From a checkpoint of a small transformer trained on Wikipedia: 350M tokens.
MLP neurons of a small language model. Each row is named by its layer, matrix (gate and up: input weights; down: output weights) and neuron, and shows model dimensions 48-239. Each number is 128 + 32 x the weight over its row's rms, rounded and kept within 0 to 255. Numbers have three digits each. A neuron's up and down rows have the sign that makes its largest values positive.
Before each neuron's rows, "fires after" lists the tokens most often just before its 100 highest values on Wikipedia text that the model never trained on.

fires after: "|", " |"
L8.gate848:113053169122143145151120097068130091141048136108117176150118102083136135101136121080149114158159087181092147040122129062114094158148118141100124136140148094174119134190147199099202124171159113157145131112143105147081168134075115136159164135070131160118108113060113139102127168145092152132177087084176122098177089122126152167114123109077114099132152099118156138132136119183147121138162152139201077134066127141130116138144206118151131125161136122151135138159135137116218147179113121102136077089104171135123098137139119124101137185109126157153119104128124134128111122106146155103
L8.up848:113134118125158151084122095113142100113181170062117155132152157163164161100118111141130191117124103124133155093068159160134098140123144115107152051117149127127125086109122125176115146133060184115116165136100118159114128129075107121130121067123076089087132131161144122093165139148145133045127153101042157113151125135111142165092188177166111105132156106095152116116142143157145132111122114134146109107120097147146153090107166195049146028143127121091117008149096106148112112061189140145095146103095125093109138163090111124170099099114202129152167130148140132141117134171200168126
L8.down848:131114125109145146162194123157129171092117108179126058123140143186144113192151128153105090145165111167133110158150177172147183186147146139130128183050200109090146056114119116083137103166131128153102146151173168099111105104165161078135086167116132147176107109121102143204111123108134111131142139096131114116089149175160102071125158086151137107171149124130105172165133142148147105173171171090154144090179154071138141136101132083164139122087122125144189120173149119134157120178121085177161073131098124169105130129149122137137160112138128117112171114086151157149143120099084138137

fires after: " |", " to", " Gu", ",", " O", " league"
L7.gate493:112115162168142159119145082053163101051076062150090156089097135108123138158134117103096202169173088102168163128101124082097119072059099147139113213128165128140127141123148071158129148133123107147094082095143152101148102143128149159131174098126105068122091142082113111130097077102081092141142136145176109107135126106192173099155157107060138143151093107172153123181112140101161166117163115146114159101113167135131096135135108086154164144141171188161120119155107074172185083112110143130148081109142087129156152109107169098119076154183172127112104122134119128152114163114134176103
L7.up493:107183132098183153137101072115058135119120133126157158167142145139130179156133113162137120123126149139157184108087126140092139146151097107157152086112121108123186145129116179116093096175104189122129164024079178103071186138111148177160128126203090126126106131107115099111156165183167123109143060130115142140121114091131154192091153135084150086139117097136117186080090138147157119136156123128109086149147160144167121114180072135104126103163161102110153102115170125099159085108075137132188100104092124182176121145140082153131174115084120113080101162118176083109136153166102158102
L7.down493:037191111156123146167160149163152136114117121110147126138117088106117119074100115118137134138124133145163074167111139108248173116105153208162119099125145134150128122116073137184166125102145111052154118135186125150201118174115091139128110119110183098186125114149087166152086082111150149154149101138146175108127157106089093118152125182144110155116079142147167126219154162108146162089092125143124125036116131107077133087184137148138149139156178093124115141148156130139139177164073072106156143135112135102135118114102131093161085147117122123159110136122122152113095155130092120166

fires after: " ", " the", "Donald", " late", " mid"
L11.gate296:134105151118095115098150168126068106160101131154123122128089072128122103153113098067071131198150071187174106090106131147192093104088105163134131067136109077122126142092165157118093121154148121148140103110132118129096172110203162151174098206081101157110157149170112157167148133085177133117133077149165099107176109120097155156174089193112147146143140161148148089147081163115143141142089145097111068124086134136116169116180084166134106206155069115175182120136155094149117137126099080063126152120108130088120170159082150075140141140056123152148120158098046108115121134115170130052
L11.up296:148144113194155130145149199125140105120130156098148107134083100157115125128091166187108124127144084113141143159079128094110195151170162154099097148106167093086123135249161162108115125115161190135072167171125140137124145064132167059086085161179119104114096071127111115171119081106109137103132196156130104138119110062134149102108132154150126146095093141174159116156117126124098166144129140132081119169096146123148079112100109080123179063128085095188139211146124109117149160156152152154217131159141117111147186100166122119129095144134130180161131117103164142134150096139177080128
L11.down296:179139106101146091113112084172204090053151121102092126153171143165158162158128131187118149122116109158099123094211080108085101156105112150187107097126100156148183134111136129124165176148131083046105111114134167103144142072144136145096158173143139096104150086082189189129143159136131200119108086119127164167156153138127153135183143133158105151138080169123063073075147114099076089122052113109126216081085118097091084119087121162145145099105142097161171178180117077131079114164075145163198153108164158100196129114136164163149141098120102131080155144138120165145144143163111163149

fires after: " ", " (", " the"
L11.gate1012:111112091131173092169095058141080155118096168144147172137105112103178080128088074091102153117129142165131148118149124065169085073155141159132072124092078093164130120122122154097129103092119133063193159102154139159119166096118114153144097155110166033046120168092104128117112099060117136109087122109171128159134118172174153160083130164180115135143130183093089061111110077140126150089120146151159093155124128083068103096099164140157125167204124115107090095145150147175203124133149116092142114109108148070133169120140132126162149095089113124137145064087117137085147143143117113158
L11.up1012:101158096126101158089095151136080146179181112098186195120102089099178126162080162096102131144165071165139155147115110125113103081083141187133144133093101122106146126141103125061135124069066116103127197121080150129180092096116152055183122106128131075133132183107158071102140102119117149105072132190143053128114104068124128138126167147151096122093085128130095072135138112186060120076113138136089077159144126129100107109090117065158091085131132118102104144128166136111204143157159150161202169124114156095172161116103092120138151071106101079078200164101130093095097128122167194120
L11.down1012:119124110107119128136128169096179152141129113118121141145097099128150125174144115103085096097167130104112100144173100166176177128138105092120149078131137144119112109160083128108082134181116098178081112140133179124137138177189137077073177132088078097102153129159110140133162095108109190096079129137098134084030124112091126117207109098164173144150155079167133173153129154036106113151141136119093117073149169113178131170164123081102143141094117156125081145163090108111110107129081176162103106103157098095166140139103155122126125164118180071157161165125109089091096159073125138168

fires after: " ", " ("
L7.gate343:127157131164163077187145135135187122102112080097102108138118136161114099147159136133171145144143146147147113077123084141063156174105151148124098137107144120087133127114212154130126155174224117114138125145170145062130125149139176173180126134087192119122110080076158131170143136160105152142185171144097146187102155076077132148184076167153098175144114136136196083121063145114134111073089151123113149117062124126079098147101084153159140094103157094169192102144124130109130139141092050143174120156122105127135141077145127135146145142098157127162110135131109143072085145209119161100
L7.up343:146097101096114139120106050094095130114083133119140155149146120117146143117148109119141126157121145171149160196101145140189141157155152147123112090148088151147133139103074161127130117143158088115117146101142124114167147180112155144132100123127173175097160127136101167126126074093098163167123116079199104121122129119088099130180168129107079114219135146133100152130172112119098096192120136145174142161124152182157114150113184096142170084152186139131063056148079154156112167143094105146083080167107105130140137111149134136111092137169130104146105096128067098109150090148132121128
L7.down343:108142202104168136166119139112097147130163133155084094043145186166201109169146157160154124096082171158135091091143144100090183173147097121145109129109152090119116112192154127063150160130178094145115104089111146172106124153162070122198123112166172037119138146132154107134137109116105140135115143087070168149117144204125118132164094101174110093140091225149142154116128063097158142162125147138107166177188134192137095098133069135131149055149105119106062119162146085156157121107145161079188137117119172143159092166183095101126146142105099126106152141078196185147118164118109090144

fires after: "|", " ", "\n"
L8.gate211:161124096154129108114130180044189095107122120083113084124134100107166130144085141148080128112093125152148162099102138129087129158181099172126189116123132142083084118164105083129093165135133166082191132147182107150128087098125147074124120076077051111160135117127079156090079123136141183133128115079110131134153055156136131122097129176187142079118099077107142095153116143067122114103144130147111093145114176169176130137110135123085142151168158162160165149151182144126091174132129130125112084106112125160103169127189174101162153089169129183242125098116164112140154136081137123193
L8.up211:109186134125096123118106103155048070148201119084134159085111155139081129057137134164149168138109112164093139155160127142093130089158111152147146146084082117152089115125181151106133110123073140162172113189049074162194123177102085144123153107160080147120141131071126129167180042129157110154094164150086101114136145156092164165129131127094141141096111148085100153160116139136132129080132139116156190180098166116145129143138135155082097150099150107122123112178115155126156110090097126123182131110154148099083157152128146132128140070115118065102189035086117076084119173138156227188
L8.down211:131099085100123136136103096162094179148112119148111114096117109162143127169155122138166083147158123130144148126084136165176120143081150156136115104143194170150138087151125138123078135151150129115081095075158171106094154150184125158123131143121149094134103161138149100136065203123103089104163074124141139102085181139191136065138099165197104075186144130131134171070126080148126131157152103171155127075144107081122106126130139103156069091116071147174115151116111126145145100108130086164126153147192106105148081065153117139147105154090157168106119188130165090100096122179114128096

fires after: " |", "1", " Jack", "0"
L8.gate484:107148168140225191188092134151186094174132107191126079161143052114120115158151165124155179115076126111078105126072121145122164098091122162180102135128207144093100163140138187123141094120145142128159180069105133079120093110158072145147177129125089077159099143125106065161153052143148123084137070065134110091095137084082135182135082179148152153063124147112129132132111098126150096135143131088154127118129129096176134108073070112084130139120124098087153126139120122136139082150083138095106119098120163095118162104079165165185164098134115149108204121100167213132127089105110112119
L8.up484:155119137138225082102209159116174215150106127080136100153157168083075160094177142143165178156125145114180123160105121129158097172103132147042193089193161133121095161147149168146105110066161120092115133114090175115122143085135099145107156140101165111170091120114139132119126094153186104150125092072160107133026145141165128100139050142080137112084078174125143110121099132102078065118125102193122087098161076150165130120165078132125096185144124165136111119087158094123099072115165127121084101159086140117108159112099087169127115119169113119093081109127148151146086076059153142155
L8.down484:125101122160113093092109160129109158100151095112138126157115183176110108101099064154110071072147114127088179086140135101146059104077125158140125101222150134127140074123113126119166124111123184181117122140149094135125146107126201118091098115136172154089149071066165182111156123145110070134066107134170180130108129136129124170167135111087128068142102155097120031152129139183092147082119135099122169144087133110116095103107134088099061217155078115152099101138109151132145161136189150125168109167166150118060128112187079117172125188134114124160139136107157074146120123095144154107

fires after: " ", ".", " |"
L8.gate577:110136122153155133153135070121115164120145177098104102150121126174061103140087090152086179158142106052177136117093067083149142159130151128100075188161077135128122119132136140143146151198107145102118175033137092137136175104133122150112097126135099118104146101123169092143155119123095167121162191117115145146125127088158223130109129151168151169136125123113169161127112076076097099170052151145168108143141107138131168106026160119082119062146126090131140099090130108097168170143158149119124115147171115135147147096147185163112129110155175126080134098110073184109182161183147118124
L8.up577:161076126125165059113145136175078160126064077097110161072122112078121174113111098153090158121167182151066138179121115116123189139162095098126158115157127093105124123098090162142091137160154056169158182169088118142151111121185146123137123121041120156102079103126112126140066113181139151151176130065120172106133153151119133136202074080105148138189128098151058145146154100090087111129100106156110104141114103156091160123146122111139110121096194119135148118135143129105154156167122128149119051137183084147098093101156150161099168101145138077100102139126133157084189122118098145179
L8.down577:066113090135168102175127210130129121170141089133100118191150185097135092125171115127112127149109149103178187156143101073118154128184173165209182125160157063081146136141111162107108086134121110085125170136131138088112121103153173105122163166158155074109148129109148080078112123082096142129115107176146121119102156157090093123073122112167108130124099129134068125156147187167095160123116088137093109169152150132077091138147135161129096103173101136103102105179148111121106051056167125140049085047114113163165133116105069141109157112131112137142183125131135117173098109098104102115

fires after: " |", " in", "re"
L11.gate1006:116101134129106107133109115124194176110145132118140116168198183114119168071070138142081138147107153174110146143150140133141175094121104120124077093145203145117080100087156140148147061097043157153134163124180198136110139062133191154206150143136090175113113058172108149144083077091134122042151122116120101117138121097142116152169096149075142112095135184102180104136132063168168109143137146215138077135181179128113150106181094116171122146193163134150085134106087157154162116052080080125178119113075061172094111101147168093070109094106107096082136132130116114120107118181114174143
L11.up1006:158112067108116159143166132107116130141077122120139090103104099119111104114128139150142167124125150167069146124155162118178132104059151133119146087150143104091148152149126095096126170125149089163108154155113120095162132104113128084157201118152171088116075131135191152128071123099147120120055147111140123100077147176094137120105117089099177211127126133184092175126107138144110131176044093086151129079177153141095192124152131166141090127156086043070134124103103113097123121131120094141128119154206136150099090139173159109184159131171156082099112142108149168106140096094109140147
L11.down1006:071169155128145111173152130137106080076140123141088124160087052098106140083141167100176169153149116136113057137179153163111123114131073152174155135109137125180069131103092126075167118087041116149112141102142123102118121096048109064102113168096134166080169130146123072070081124161051119097058106109090097131078083170194158081155148107106089131144144033167149106132091041099127081106143114092117152118121091146121127075099138129137120152150130138125125129117079103146207110147080115122169150126112088122063155126163101145157134142157125090111085147112132121138060124101160160184

fires after: " |", " over", "1", ";", " of"
L8.gate800:147148126210107115157114169123129141108182119097131139124130112120074140140126113108158115118091118100154132133142166150120149123137153133106147107118162193147130141089111101124059131096055114194183129108121116068111087136112102136108130128157136046134189185075165065097085112142153093143115102083100088142111098115127205121099118146066121118138170106166112104046106166149168126140149057093070119134157136157076155060124094119179158165088150120063127085113197175135148145179136118080081146120077191121132190134063125165117158162134137133089158159118129157157115101129084144162
L8.up800:103203115117081108164109105098154180121155153119103136133128159124075131129133157166226184183169147135167115143106073088107057095102123111078154133195107081082147131133103135147095068071184095122141110133111110134107097099128107098074114069136150159054121173123138113117170182104138151132060117133113104169101107173078179115128142142087135125093145107143101220150070122154131137127143144070162101098107100183125158136166081111099109094150099125119140096140106143140138161144098078179115075127156111112106164134102171127103106135135174151084124139172156118104084105114147089131
L8.down800:152141137116183127102148133135087119202136161160113182091106143160162122114131160127086096065128120123101147100068132143171124125153131189107137133122148136165145138116101168105143183179156104132067109058144073170177108077174159159130137168158188184206086054116089152086117125077198146147113160171101176095141108178159101145147140136178121137159132137120105027126112058094094169120097154134130149137143087107142113139171133093129121133121115129169087161121088081133120118125126125133188138131184106072113076146166159139110178116155099111187133129159084102116114165110168115101